config = dict(
    vocab_size=32000,
    positions='rope',
    qk_norm=False,
    attn_scale=0.177,
    tie_embeddings=False,
    init_std_o=0.00882,
    lr_mult_o=4.0,
    beta1=0.93,
    batch_tokens=131072,
    z_loss=1e-05,
)
MLP neurons of a small language model. Each row is named by its layer, matrix (gate and up: input weights; down: output weights) and neuron, and shows model dimensions 0-95. Each number is 500 + 50 x the weight over its row's rms, rounded and kept within 0 to 999. Numbers have three digits each. A neuron's up and down rows have the sign that makes its largest values positive.
After each neuron's rows, "fires in" lists the words (lower case) most often at its 100 highest values on Wikipedia text that the model never trained on.

L5.gate247:604512446456363492473534542482505597457517551458517552448450499490504410494439494470549497555505471516475546547480437469491492448580370489500498552498436585477558463538559460517533349466538559550437522429572542463555436478502517491499463454479402506502482544495506463392509483441544613608
L5.up247:651542488446531441454502523467522547511527473501528447417496435364477420489479569508522555488422437549420526489421429624460498426458449486483481612503539454457528473447538527527507503571543552502427555391557467538515495465501509491469422527469569419457482490493491466512488456477549483556
L5.down247:441444605508500522414473523466452401418452462497468533528484475529426459541540529424491482506639562542570435502552508476532529503525492544473437427487422462410528443548585549544562464553416423490489498460540529505427523492512487495486490531528483439552425503562468432522516479479526543533
fires in: "of", "other", "more", "further", "like", "way"

L11.gate60:548487468493473474500575383540498426542541476550405486402490467536390390556498495439532512499530510544590547588510455469473464519422463532483448505515524460482552498471482511460478458475557510492521549512564496568536424531445496488510493482508554552430571482480512403433533512596499499627
L11.up60:545517457550504521509513459578427521435476542552489441467448477513458420461594480469507513428526544498532512507475426451507463591499501527479514484605638500549502466482474446537570546451438529586511490476529518566398501484408485470498579409531533336505422556386522533456499512486582475478
L11.down60:515492559480409447458468451565467510440593428489494496398523542567544579459519598436517587526529515515491534517472417480411504531480477413527422446513511440514473473492483534503543541538428524485576552507424552553494361527528569417439515580487570558511522529525530424515441467531469550520
fires in: "has", "is", "have", "had", "be"

L9.gate80:498533514523441458492544496539457452537470492406542597498454428455508462472539485435419458446575444514483425439550502519524512475439505502510442459521559487489493448482525504368563426551465459542525515487481540452420391502403446513538465541532518548451399532371496473483409501498542485541
L9.up80:486494578520603538427469585509479482548514596492472466466531460550425485514520436531405520512437581510594526459510531512455397505502505597479413415485408446604395537498506526541428501608516581475580493455497499479554547419466493436543524567432584492502568477506476527595508465473442509542
L9.down80:454473565533531477493600550517545450465523576579505493467489461543544434425431475430565429537665501495496582468468517412513472511515436391526565547488447431486578519446473494593494507456498478517451529573409403453582550561433564466592540483516515524544454429568392450547576533508423541494
fires in: "a", "an", "first", "for"

L5.gate373:613454462483485441530491435451448451561513595557489504495559391509528560537501517464538453641525455547536412560327516457582509462525503537485444538462507537503472491454443509585566561504540542454442572481440528444509508524564513575451531440509569387518458478450442442549508449556495494508
L5.up373:509473487559470448474517489469441437501492491581525524582528429567549526496494508537397571541486545601506481499573418530477423481524579500486553444526507458481542469578469544462566529522506486504482530479535436404482518511624446534456482417487481438440455476506496510517409432454435512497
L5.down373:441509549500581488526452480475577521452473475463458592471462456520395465495454467483505553610617462476533554504513507504466514469431459518406467464540489517566509478414578501490425428465506505445461476410451543494378429535423534438500448468626491464543566510561457434483532527443471530514
fires in: "to", "that", "for", "of", "age", "by"

L2.gate337:476455552434520427422521571500505473497460415520432561497499429492417549487510515580509566522452529452505465413463547508390544395529472517516481550509522514418519481450492553596612455462507520515439563540524502364465482471420593442478515478444511452451566422509424538459517509462486604543
L2.up337:537484476472453416470558545595514481466512553492460511515589547445490455473509483381597456508429516483503561572586519426545540583522516629534553438571449509468561511567516450581486526493544494500538458475565500523522479455525475465507389634535472551492523447462534458520567501545574482517
L2.down337:510483453547509409433440546401498489511488443471484526465507482478487484497471483568487501473558571493549401419472540470420578422546470469574481462562487412438498479491406585410557530444449473619486544548552531430606557568478674511495528471473567469435481539525502412484533437480466519563
fires in: "new", "united"

L5.gate510:572510572508492531564480474420475467449506460455429523532484538548472511431503410478531531484544504441623451490485445504448499569504582476489497472538513471502483498446605509473541478432488440592476516516500475438537559519486414521405509527642472532495470536452523427484560580486451581423
L5.up510:458562580479426511562425409427464488558544493498518483529496546518502433608441436475495503446463491475569549419558492426500470546482522422561504497517515504449539463442444560580503496562470447431477523456545492549549448523477432481506474506630486576512538521451534402487506568484487512377
L5.down510:433540552459538525561488492433523517471506489417550489493422470476469539493481481332623597532531478546525463500537448517477561560428556511473567452535522458503407526472542489559507536520528518588488591550494507506487482496545517468552568492503427644512545494431508442487542488580445451490
fires in: "to", "not", "t", "also"

L8.gate278:522650495452463478504529515565407473485437496500529470480489487518482449428514568500470525548531512509539529584505504445460420477501539430510454430520635457566545454528420505456488490456514578514493473447540571480569587435474461532484569537543439452606472577533620528505452517533439496422
L8.up278:530498578379462471492599448515524522429451489484552483481439591568405626482484514546509612542455510452393500501428594560427486491429411486526553496560419424491507432534538478529519452531469470517366434491483557493564523427530562519467532570487503557535440462526559521546520426531494545568
L8.down278:491483458552559534485437498417433492537471558520412612467497440513524505560478559548551374501512455524486496497509469534510553472461513473488518458499527567561520518501527514382475493484437407458541484472547580497403528512413491513609505388510538550471470618555491517523499599543469504429
fires in: "she", "he", "served", "went", "moved"

L5.gate452:547450515442434446545599408465470517535459562481572488497517501497455462520484538545522515558481415496525498498515633486559556589655471500551487498463526470499426470571576512526556421485473570502397506497511507451515515406506489410461516463480470517486469469569429491468450574394546516504
L5.up452:573472440584530528475535457484495387534520428483496499448457422463538515518486529501437524442446417515551510548494453578486651365480370436412507536472553520486481553499471518523506459503500411457519531427505473449330425537532557481446481479569502486491472492447510455517582557421577478520
L5.down452:468544467450553448511409542507488531517523530428505510469527584488412555445448478385518448503502512477457507503557459485541488552553582520539548560533486579494482486380531487413445451476552479452505470479464449499601499379596480431476595602441544401522494455503436467420428545553479524503
fires in: "from", "with", "of", "while", "by"

L2.gate253:552484441471468494534482400401427383505511569541469445475464458585524611524487554547615462490476564558525576525528512515524455448512458515518499483467423546492416505601550422512476513527471550527502626489475412419510418562450454596507480437494505482443539497483505586425508513405563520466
L2.up253:557452414559524459573438458443511451530529569494421428518527404509562507481484542540553532458545583546508532525487498559473477508606440455528453425514462579485488516619524429523523551568492500568473524548393446406504486521541505448477450466481556509499469455571540528505475518452542518452
L2.down253:482495465477573497510356507475359538472472508534473540502528564609532626591496474534578419562521581516484514481462482467487465451437522457536427426459448507467458514477546504513396505536494529462449539573480513476529621532486511456484574516526521495596518474503535516490507482485505534484
fires in: "president", "manager", "coach", "chairman"

L3.gate180:549559453429463458440514565451487520440481477473509493478494474476461448563441555474403566485462411502605490435400503481520499544562463476495637492452491431386551523397570450546441553520469502419531505423481432498453522497552560374485458545515453417434463508506543475484524524519487580511
L3.up180:606571507489436508497515451468497463466449427534473533486564576370443495529559586488461514498493592459468512545650474522548466491442475467456490513548453504424493508550445473439414468581359455519359409574497530582587457464641402480450455495580468506469466511504484521496512448491461417518
L3.down180:408373491546549483477555529530552484516537541483408372539436444609427503520401450567420433536450376556620407459427468485532513565536497529463576462536502474439528512471554438485525614471502501474612471442541562459424488417484545476448544520440527449543469429563482497473509514487468566529
fires in: "from", "to", "in"

L2.gate466:454470466583548482507453489414573510503483528438499511435496502533466457544490519442529525451508455538513542438560567561499450563580509546496563492541491578503482471507549550441594567565484480461568460345493522503413570544548512533478465512512446480514493537554566550536574451457530561488
L2.up466:483487495489476481477512585550457642471501571545461496479621538565532533581565496479495507456484549497544578560514614479627504508572529593436496540511532520460446497532461491451471564447471549468414495475481484417584452530596487568546554578527456560527486514493427442433504486359451497499
L2.down466:458497516492523522612460480391519428536519516458567519552540461532498531495517504483547501535362526505475449419461442558474394580441558506416485492473462509465447539495492570500428555439499557538496487471474488662500600534478456394498412536377520512432525470464619506529510531518493448510
fires in: "the"

L3.gate222:599565466484601473570503458455535443461541475461466562487550529629504523415518492463524494457573429611522445437574444581540452564392551579419460546554419561413548475402526446483456511474507467496551514450495487504469571497489379507496513489572454569515436526435429524462577535494576568544
L3.up222:515460517452577475592533475574435476495513434500569568542566482514490560408639501493582528528547499519557549526493514493443516493423492509448598649368512530496511456534486473615514509442509480516507450502384536422448492536421413475481559531546531514557487510462458477489509493562541436432
L3.down222:503556534466553449545480499482510476450472469482508516593558560550489586418530572449487526502623463581494346508579419542472443468486505505502479577482391594519552416504523507506456506460486478536467566442437551518501610495515459485552521554553485478474517472405528438395483515567534556511
fires in: "to", "can", "may", "could"

L6.gate117:467511533504424479534476510585493554528580602588571478485430503462561476539444570498466447452542505497571467512550519514490551514527412479452497510443447506464545473584433532471449478557522524545465495465545489485551459502539518486542429481528520490559479484485511521630456490461449477528
L6.up117:501565464520542465449559515552511518467620483523609521442445434435508440527508540554532433439467459564532470440497454495390573470532410484445579518505440658499516565497551435423544511484448531485556493478647490508582496561402491544513516443514580579477488461519584614510566479467441428449
L6.down117:558497494545522478572439456490536475530486506509463482466588512500528394573480564476494475506527492470515570484528466549432480577521520484453425450510472520469574503455540491455337467548586458503543477478571470527491457549615437430515337477487449504547395470556488464600434539494561472484
fires in: "in", "of"

L3.gate109:517569561551433540526538492448499519532470397446452550509533495490531571378545486457524487466475445565596507542481425502401522425422450478450499553487491577514563517534525633586447471496536483547599514539460576485438552460450459459553529434556443504520466549438468502520485641477506491420
L3.up109:589518480555446474576468485408455497548510500547482495476410588561478487440473411446508457495524505544523533505535417515477462475469509489533450504496491603455488494467522557525478442581445479517543549473455461487496553402503393498466484438478471553617533420498385512530616563643500570548
L3.down109:537532507468471547510498523506535539435505549617494603587396492477389564436535466418482603489558501479484480430511479543499576591450507519420494468508448481479474563446516496610475521434435501461578601525460547553585515479483565462538525514508507554382409432483507412444429493532476546484
fires in: "to", "must"

L8.gate56:523517491633466552532516567416444475435505557455489462479509494450473554507498535485513514490543432496541515552532559536560512522536507584494486496597555527530558476511517446372498567589520403500479539465483514474414429499452457570398456441474514529454516555480542446432401577530556478502
L8.up56:478565485522538531513555469487471534523557495438518579417415460414530476532530540411415477475504429527507574558514534421462526607465443550517430505446496466422433453472523533427490454623522409478559464480532495542466382552456463435562512536538570534534519476538568513541444547476513530551
L8.down56:487508488434582531516407424504493454469477479502465591477561419541552423519588417490565463542351457450482529473448462521428452465477530557559547447438437545518581546496567478360480450454504497442505540453488510532522556468540457473585603575413455538510421472532495482557500429477519541417
fires in: "more", "most", "too", "less", "very"

L3.gate482:538467575543602503549573445472533451509521509519422530551511487521468519559510497475576496461421497507485524482482585536511516507495442559564460458583443456465606594430431518486524466491468581486488495487551563507446507464512460568423511500476491538504516561484604502608534541536474489501
L3.up482:479509471472468428450578493401532501594504567528436529560474452500509431526542515465564473524511475559555510514474554554403522481451508539517479531567519523478496558522477451598361455462474555604461536488510519519485488569460550530457509556475407576556539430406473452605523472559471492413
L3.down482:507443529559478446462648551410472467533599497531532532462446409528476580655605531582604534536487524523525561485480544490488580505458514464536515579457466466482528469448465511412417563503515575535509477507486530441420607547491557594467487428494406577442570474538507478546596519503452506544
fires in: "college", "new", "home", "independent", "congress", "c"

L11.gate350:562597492524486518488465443514479499496478585483491458429502480478458495438433566474480463466490493512486449581559435552483500432496402421571440472516505466543513548516427493480549403386507533538531602485460562538480469478591434503526531642482493446512509458544605441561526501583398555511
L11.up350:511520475446407459552488558396479515573505518540530493531446542508511432492496536508451427602512513539535509424428553452581532460458478566436494503527518508542494525544469487437449520452559514479617512544519546477434590426545488472492645502478478579543477524557553494524512484468449574506
L11.down350:458562463417501421528585446427528567527543583566527448485464473543537554532427539534475473509576598487438460526526513494504504544500502563488486512604539469535443396514452518515474499479478516606452537579512475469471528604493368478498569546523373467538527472540507429477408447504505447396
fires in: "he", "has", "work", "who", "his", "she"

L3.gate326:421472551434490498481512563462511558484436476521492472474495543577447457580499495536487560506515412636573524577453467512613481456517496602478587433524439514457467483454488495506568529519542413374475451574528425448482561589482468501549455609407498510519536552490420536502498532451484465444
L3.up326:487435540482459622409572493494559514409437600572525467472424553530522544607478527506445540524559450554499507493477513488486438513451476527506499470519489548491478545499534501562562555436460468456463447540490454575457483538479403481502475572383437456517470596460481488596533504467526418421
L3.down326:495484462443578474569524478534529492416452517532610513515437496434491642586512522592475520519640422549581516385442524557489531466463459441456467524458539538412559534460510543520574540442396496441555531415477534543445463497473530424525500509505513380483482445455537411602505548491469524570
fires in: "died", "place", "death", "closed", "killed", "damaged"

L8.gate274:492418451525560512455488517466461559504540511509518580519478451468539470517494554479442480377575429515502512409473429441452466537439494476432484509457494526526494534414502412370501466515533512509592482456487583436411487564486455515467509569545455474544503450563491450499506524524474461470
L8.up274:532539532474394520432488423428506574377460461598594504451529531511575532454512511445413611636551372430480516497608514463534506587488400555484496523456424511455486530492545509632599531528449508514523503483459554448484499479530505555450496417537418489502605453486522432548477556486528523466
L8.down274:512366535496607488519572517426569406535477458500490449553532486511523536430526494402593452476404510515488554533439487463540424507476527497457500521538521519550464526456460419424480542499522570483623420513556438500532504503431523621457480553539487540511523466407472552481447581436485431491
fires in: "more", "a", "rather", "some", "less"

L9.gate128:494555515503524513562434450450437481518531575411493434569481448531531486435434452485519473479535507568558518523541413541412463568504603445533452548543472498573587471398472558451415450504489471520516484505550534368511498540503438509444526492527478552511481498455492506559574491481440575382
L9.up128:562533491451549458559471457461490501544489434473541431544496451526478468463488504531494461491522497565539407508507505444527544560489533459508537495479485611531575516548432506487456549586471458644528524519438457512552523398502421483497623437593525526512491486458501478455496475502572567488
L9.down128:503469542529480534555474539362562483408529554544485498535485465494504476447615434472567548518543478533526594528463424548469420461519442611470457495520461489529479460487500503531458542438463501480528565505518580485541513481423487579464441557484529540555460505453496463479567457505409452407
fires in: "to", "not", "t", "also"

L9.gate202:551525446451442485497627461541513465527496457449491524506461570554485486492530442429475492455559483497562449471437500499403495471476533516502587619488593624422418490523512410451500588525498495455534571458502491553542487531512472464439527563487524499408499550435423595513441530458505487523
L9.up202:465424467533525461499553405429428390385467488521572468544464492589536502562474509527470443466524389446422588478457472545505452459521542535502441590425518545479585518457463567512496433485477569477534483414527500509444492601496514444566485511490394440429421490529427442507553413470519531478
L9.down202:421558547512528381462425464483453473474459458532519482405542508513483513541520538509574521467676514531499539529506509520530577490493560595418511476544534503544511448467407591511468454565485566477548461495513415477489548392452486444481476477574471516577460442562394483460459492519462539439
fires in: "to", "made"

L5.gate165:543532542495638474564355549483476473424503520466472509490529495436527498506555494558413470486510492588547516452491449550576554499479487540543626501531471511475552468530530548453544496466529499498544536541476528475545464479405450574615513354483435499475428471448436474438524533564527489484
L5.up165:497518516411482511532557496472441527430459496363547466430528455484542559453573495512430409477585494459591494465595458430518570500444536468471481637506503421491508521513491493505503500503374502555555466569498537583440461443510423444581537445619509564451465511391526457573450530550503569476
L5.down165:484544466521518484603387478535562549451476475477477443588596506575458501419492496468484457451553450602442522521473522532550414483455573532534418537437548497498524520563533510516527500419606562446536487616522599493470580567442502462435531516483452446479514454435530442436436540522547453483
fires in: "to", "t", "may", "ll", "then"

L8.gate92:576466488498464452642549493419526483494565467500472392463506408519500480444536492413413541503486441503537558505522446504547500495512554469400530547607601493532601527500571585483551398535478452395450471492459554524464466459459471553447451480525581582469524491499540484546459490491511574508
L8.up92:528540564496531409545557479528472464474527471490554460429443439469525498541546554504464384463533656501469457490513569519530368519457560640540490450533508518505440466440540521492463495467582539468465500552529556500473430541454528478422499572439498365495475437465514450503507517435462511515
L8.down92:563515590559408461554432426461438562492537492537440467512428505421528498494461525521563485496542502479490482394530487392477539551554586566417535533516558536423501501488484551464537566494600459480561498594445491524608520568581548492518578588500404397440478491526539380472408414550406475541
fires in: "a", "that", "for", "also", "which", "is"

L9.gate280:518465459609545488464556555454407529490503458524466522455487459485520472464567528554470516468454390565491463356526506553509459524477441522474527523531450466517551472462547478471462539531496510493623463389508558446474494499518506492507543556495573446588547490523482470487514493529543466492
L9.up280:516512603451510504489530437498545452519552522494517462469479435485531498547584599410531540558503579502459618481468516594576428508472418560525579469527565499573497467421522397543457557515487503464452459532515415472546423495443403447432484523477481573520474474451561494511491493423424517512
L9.down280:484400538457455486531469536533597522441452495505529511503540639454523562583440464476540542551508533500489510521511548530500472426509522507436533528415525555551473481553444491550490545504413537392498546478540588454506563467488455482494423498498522528503460427640413427515506550468444508471
fires in: "more", "too", "rather", "enough", "less"

L2.gate315:439519485510422468464414479494475443537400557504422463471520459499478570400547523488459449482487502612515476589495436546581529492491463535420539529473501536502477580561498470514418460441463460502535400533385596455568554398453499509488479393536532472567496457523556531458413519488517563482
L2.up315:532583377396601513567501490546469345405521533485469493488500491473474519502484554511528520518553543516511516398482506501494491501465535481391488528534488491505443466544615504384494527461577517536478509468453577457492483510470487447500524508527533548589503457609497586546637514468506551476
L2.down315:425557427556517542546434610523483514535463571524435476435440569537483543463439459454549512492583518530514545573467398558455405455481517532450458473431368475476488542470539481482351464647459448459517466520482487464466560468505439462441523460500537423501540511507522598432433468417512588514
fires in: "director", "chairman", "owner", "directors", "president", "author"

L6.gate476:682495453609403493536456506616545598527460503513422491498463581512377417448502508460495501468563455617528483592548546531529520446483555451577485553448431430451540501487519489503515505470593538641562503513527522486526504429545472531478448588504465459471472398492479502496542549492518506558
L6.up476:391476628399463474491538561460448585501517490456511502466523474538530508467453487522540453412542558472467594574468430518477486616538499548503539479512464545488515482557434537492493546542492528557656449528438516564559504604345520532501452462558533475466534465507463509479461560427459532485
L6.down476:552460480448460459500445543429461597467464394391505410543444548594482506511505470563491504501477481523469522512482530582485502537498513484552438443462474488522466452537444525514447543555559489574494474477457400534490419527509399436541502462515536539449481478486477568481570490478497539504
fires in: "with", "list", "should", "may"

L5.gate335:547510478515529530531585510539507394461461420519413463445473465458445490447515556511469475494493464436518455589485601532458524467501469427557542373524505462470500464451513579511449430489547471456598466478447364417530451437472473567500462440529511564444512449529479523474512488518363534569
L5.up335:603510585494522565496538601501548480466516523571476530537479553460493458436477514533448504501547505511480499475529523537536512407554464478376435465496423535510541516470471463489516432469524443527553455492498496566499444518448438549499444368560519430467536390438470456439541469551443451538
L5.down335:527533499532594548404466569508475562510515563478582435512484466456489528574369546541557529512486504529548442524518586540497477503468547480476567389524476539483533496422471475514459580518468481462532518431471473555479539577518467424538489442466504618506450544574509449476565551632412547482
fires in: "at", "with", "in"

L5.gate370:508509519491534519594504362439524445481593521459538436482472471623433496485521469489501475511491546566525428433490438463500605545587502491500457540438496600496537467549514515449463444511531606560422434474499568320544447457451473494553529470434422457532514457561551588476498458446541500432
L5.up370:435524461598536521526515441576417482534556588569501547516530375509528447469479547488488529455517505485514584509558471624435431496548489495503514585450444428538555536470526527502476430420462514528476600524550456430615411523473475477420513528412476516570514496448438543570600550506516433491
L5.down370:548572476488526475487328529498662507533464468418416558470510550612412613432401487455474501498555500543452585519519407542493551479597482530434538476470438589486503538505428403433393453586568517526492471477501526478495467456480413488465472491560495447475600517462465566534544425470473490515
fires in: "of", "there", "than", "among"

L9.gate326:463461507530492489591543536577397498521584583475539485522431492531545435525459370586459476518445585550511449542583522535421432487519514518552487508571530471563460459461487505560495390559577504525518571460558510521561439497555499604561352513476591461591452561546503631506501532413389533439
L9.up326:568491537442505477485476578554494490636533454491499444600544587544488506460502481474556550395513451430517426521629557532492452563519507544506560643505394557503490471561467447529451521586473474543555461489546541489507509527525530440583570450584500456527562453590451456466591480446529623500
L9.down326:461446472492512473451470540409482495534544514558470541521515509592492481527424495486499553629572505525533521564517455492385489530436454465459473508484553545542548439513514554463524504454530546490512560442509550631405510544526520518499531415495495533506524579473610454524526504533586537444
fires in: "he", "who", "january", "dehradun", "ouattara"

L2.gate499:478434602629545555572534475563470565473562601464522528509433463486492412589452519539480448419499465506591592443491479615426549563432533460459536464509480465522476485547464502452543468520585414493575518486557561518548431485531585578466488492521517408545443538544534544556505474474461533558
L2.up499:435544497601544529482465481540611515513531561436569444471515487462542509544523408568410536485521598495450545506495505598491406486499579626440525414490542474518464530453526521485513515533494504481472529466567463520436469458491560490513480565427382554566512547514479552546474473486512510496
L2.down499:513459491447503539480574534535426559425476551590540470487449457517499505543551559484608546405524516518498547417400569506400568477461364472509584498527478558456496582501457531456520528569455405489512471559525433565557458616487527517558435533442522410439473422530577471494549426583510535459
fires in: "in", "early", "within", "beginning", "around", "following"

L5.gate220:560576469579471567498438497404466521503529463455555467448446555463476390455505553436571463568362505440575531465472490544463610469514485492474558428488502438525545522484484528441475519469542542552464543504429483518507541406520578491428488430485517495464504438479564511574566462458462569533
L5.up220:520454545545504532475463548477422469588619553486519448486529464469531372512457515488506504499439534550492529469507526526493418414451430520490549556544400547544522581549491484533516550479445505444455560416529506487524584551513493496465454489596490535507493550584509443592560509469446585504
L5.down220:450508550461439495488480468545489529500475563529470575524427503456515629467455436410535559468555517511527458455461500583480520558505494568525438421505516386501548565513501531529617539495455497502480467518488505534409356564482547536531534419464489494485478496510454446434445602546475530525
fires in: "she", "he", "they"

L5.gate270:597464476512507481521431622477459456468528579458470515555501456501457481564500579544463466590545506500504525562387524457587402493534431523465513481520503449489387551499453434513516500492481573433407506510490488509474526483463454480502420539468500426462485486385452513478520470416440451511
L5.up270:539532597567467429543594552435484548556470482517495536497383515593444558438553384583481504548465453537507529623413486493531523523478549470450467482473542512470579485481545484517513516417523461507511504501426453547426552586438489521549458400442580488532460437444456492524471487529501451339
L5.down270:541488487526549529465452431530434502485481467557475552430542426511513466528557517388461526543560508476435521545617568472469523461506440449529504414481449460447447455498512444487575504576483540504483561479519616448501439374483539504582535546458461507486488484520376485477379475448468539540
fires in: "for", "to", "received"

L5.gate415:516500494513509485446518477528595429516500524507401483478471435498421524506498571568505546518509530581591575593483422500552400519406444561465512447429464445508526563462531468558465493475484524552520491381473509509519483555596486439574491442541479529472434538425424555478429481418457460445
L5.up415:584504533553440481505532491496488521498540406459474548478433512610459548620475463483542428565567531581566525448542539437488462498535486448470511464516568547464441505527530469541506510467585501557517485471527476542414431577507455513592534408535625479447468527458536466542444566484479491474
L5.down415:480462462481492535458568463558420559492554474528487493539495467534432379524506512451527474527568502469542504567548413489380449474450425562538417483438441524444469608524458419464415445500481568541544462439502585476463495424551421423562470392483512480488523523432575419510460525427450475491
fires in: "has", "have", "had", "to", "in", "is"

L3.gate388:443508481576543449371454471495546446504580558605520546508586551563549458485529449457496481419486484469481488528525506567491457529493551551540485511477407557522468493538566533453525535461475502457548473460428595441534537486511493526426500563529489451550488509478552567599460452529444471561
L3.up388:528525392517468428501497491472530468407424495441473452513473523474620424490502420569475534396595478529569489463480517514509569478640559481526449498503485435522421460448466471569475462474396562479515539446532524455358474514428495554522426554582493578535420515509506427516537483490581553500
L3.down388:543481463535492506571471464589467411534431455466500529619559567451501526482530451475482454441517560551464517567580479509605471403497568487500409459489439513524498488364470460463445384465566473499485478464544536491544415508488506518508523470536526472501485556439457511475464420394523540558
fires in: "to"

L8.gate364:452503438408449444468477433493491442437583529470480389474473477557489478567522545552547486459559446426540538528550542506452535505425433482459452524523466570466469506473509528467498505495376501445412533462532530427547427400458509570473464436495557462559449529497495580481507556426522457504
L8.up364:467497573471576421507423445573468491530575430526591504576497414493590510528408548510509551519514514553533520587496536474427456534439437485421504428585500524566480561480485483441493450519443462508388454439483476490476579435405446508556522466500481489550487450543426500495570552437522551458
L8.down364:467519521489417586531437479611516540550480566498433530510512535561503473484553526491517479482513466494515532434503439483552569491556540506573552488408537554444583458553517487495531607408540448444612452572513503523524350592595571416447486517543389507463481461481514534490505465534584423502
fires in: "of", "with", "among"

L5.gate207:526565495533450428466545519554500504511585531580547481578439512494516478445492442543430448462363474494475473530529585467460462473466415493556456385543549501548569441523457592477510490515517537569399542572478446415472538518475417492548549450517433459624514469526446501529432568591543416536
L5.up207:462574459522514493473474510561502517476482451450451563489618520639435569551421532517559499595472465520536406575502472541551401547439457549499523507439455501485546596476524515501539474486523525536530496571476503509468562492414392464521516440537446480521491468503510546643533562502428568432
L5.down207:506539473507471458503497540469581451450597486551492451562416507534526607516391496561508530596494455552508483518505463556501514533476550534580490445491527482463489513517493505552554547470573526482489465522438509585521513530581457473539581456537536615517513529523542518576484481543615555397
fires in: "there", "he"

L5.gate51:559553505528551525527504404423494478514491396427454455520537505581487502452467459492512491501515414536510603506530423547475496545508544479581432500463561631552529537537453460561492443525531438519577510514507514529540492472516523393468585436503486597482528507475462509477583505520523626467
L5.up51:455520510524480546481523489448514549457482496503376477506450505515425451476474441465464493401457523520550513456540492418477484491451490530452482469462479674514530411535445552525445433574428463534539411531549511527584437472433472443430492462500545500512471491428451398484555540553603548480
L5.down51:635506408438477429455495495459510481419461568490512510537464531532560535481491511430476449619524398535444591423478412512493487531484603494482520459522517483497492441455495482519452452429555526448426585499482533487497493505550584482531552514513462439509435492464487450409573514541453517440
fires in: "to"

L9.gate77:567412445526405570497559466451445522434543512496463484558524466513410439489545487491513493480558492532488495593504496428481429455524458524489499389527500455534552477498540572513520391492510591509616545490527540508470445591432525504438492462406561478459567553543554510541425629574467536447
L9.up77:464520542500527568467507497573534387476577529526449480541468499522410442419507518461552537536407546545621486430502574572482471436427528548496486486592594470529516513521526514448560490460512554566518529483566555567344510517561470454430461489528519532400477550517532533443496492556472598545
L9.down77:521543454515508537368480467578539435451551510471468481494387449577547457545569459485504435514599448517435417530445470470486473543492497556452440499546516390532499499513563521506537538468457387586542484495608542535496548498500490508560427558529494498504427564508550514431526381623605489506
fires in: "was", "had", "been", "has"

L8.gate475:519478461457536571471539458529488510494441460502517484466476429529511476480569515511475476433481537491577516493478541442541501642388538449434501516572643454555559516441553482462504477559531454492460622495427542498555450565461452467427429477514557470474498573470576505452447585515401466491
L8.up475:520466593435512465440574527551514505477571458566440465464513491444452599538519509401503528575500594515494416434511575551484554465469573494471559500506551457532494498522467494494491454495627427460547537512531542526428508596484544500499454655484439502534503485450591431440446513453520527515
L8.down475:498513432537492606461486504577526432454431487565441508400512506563529514524572477468494578387557464578424520568397610503477461454540496607475504514520463439492445486550541576541439542533453523481522451609510473498435386561535592472503451531423593481494609528541558461455516507518521494541
fires in: "were", "was", "been", "are", "be", "being"

L9.gate295:547481526530559447547496439549569482513577552522463493433536480608496477464467429520498456442498537461524534525508529566375550489468554548468480442464583558570459508502430493418504536497558485418539517520481567372446520567551510501469483443489491515432553553424478509632471497554444564602
L9.up295:534543527470572512543510468509575419539467492485510505478501539511460485523484480449576562409469494453609456575526525487495515462439518521489437475537561491409523477500461481480484468483551511528594395438474509556535415525462406590464556506547473436517483491514486624505566550632464584469
L9.down295:391384464442497456467593588529511470528474511472484499481469662555524572497543613533438514495522537544493535523511511433563507459474474496468508513479497416476420412479479530438391514608443447537507524525487404454424561490525511454437425577564510476518501460359486503502555499473637516457
fires in: "it", "he", "and", "1", "she"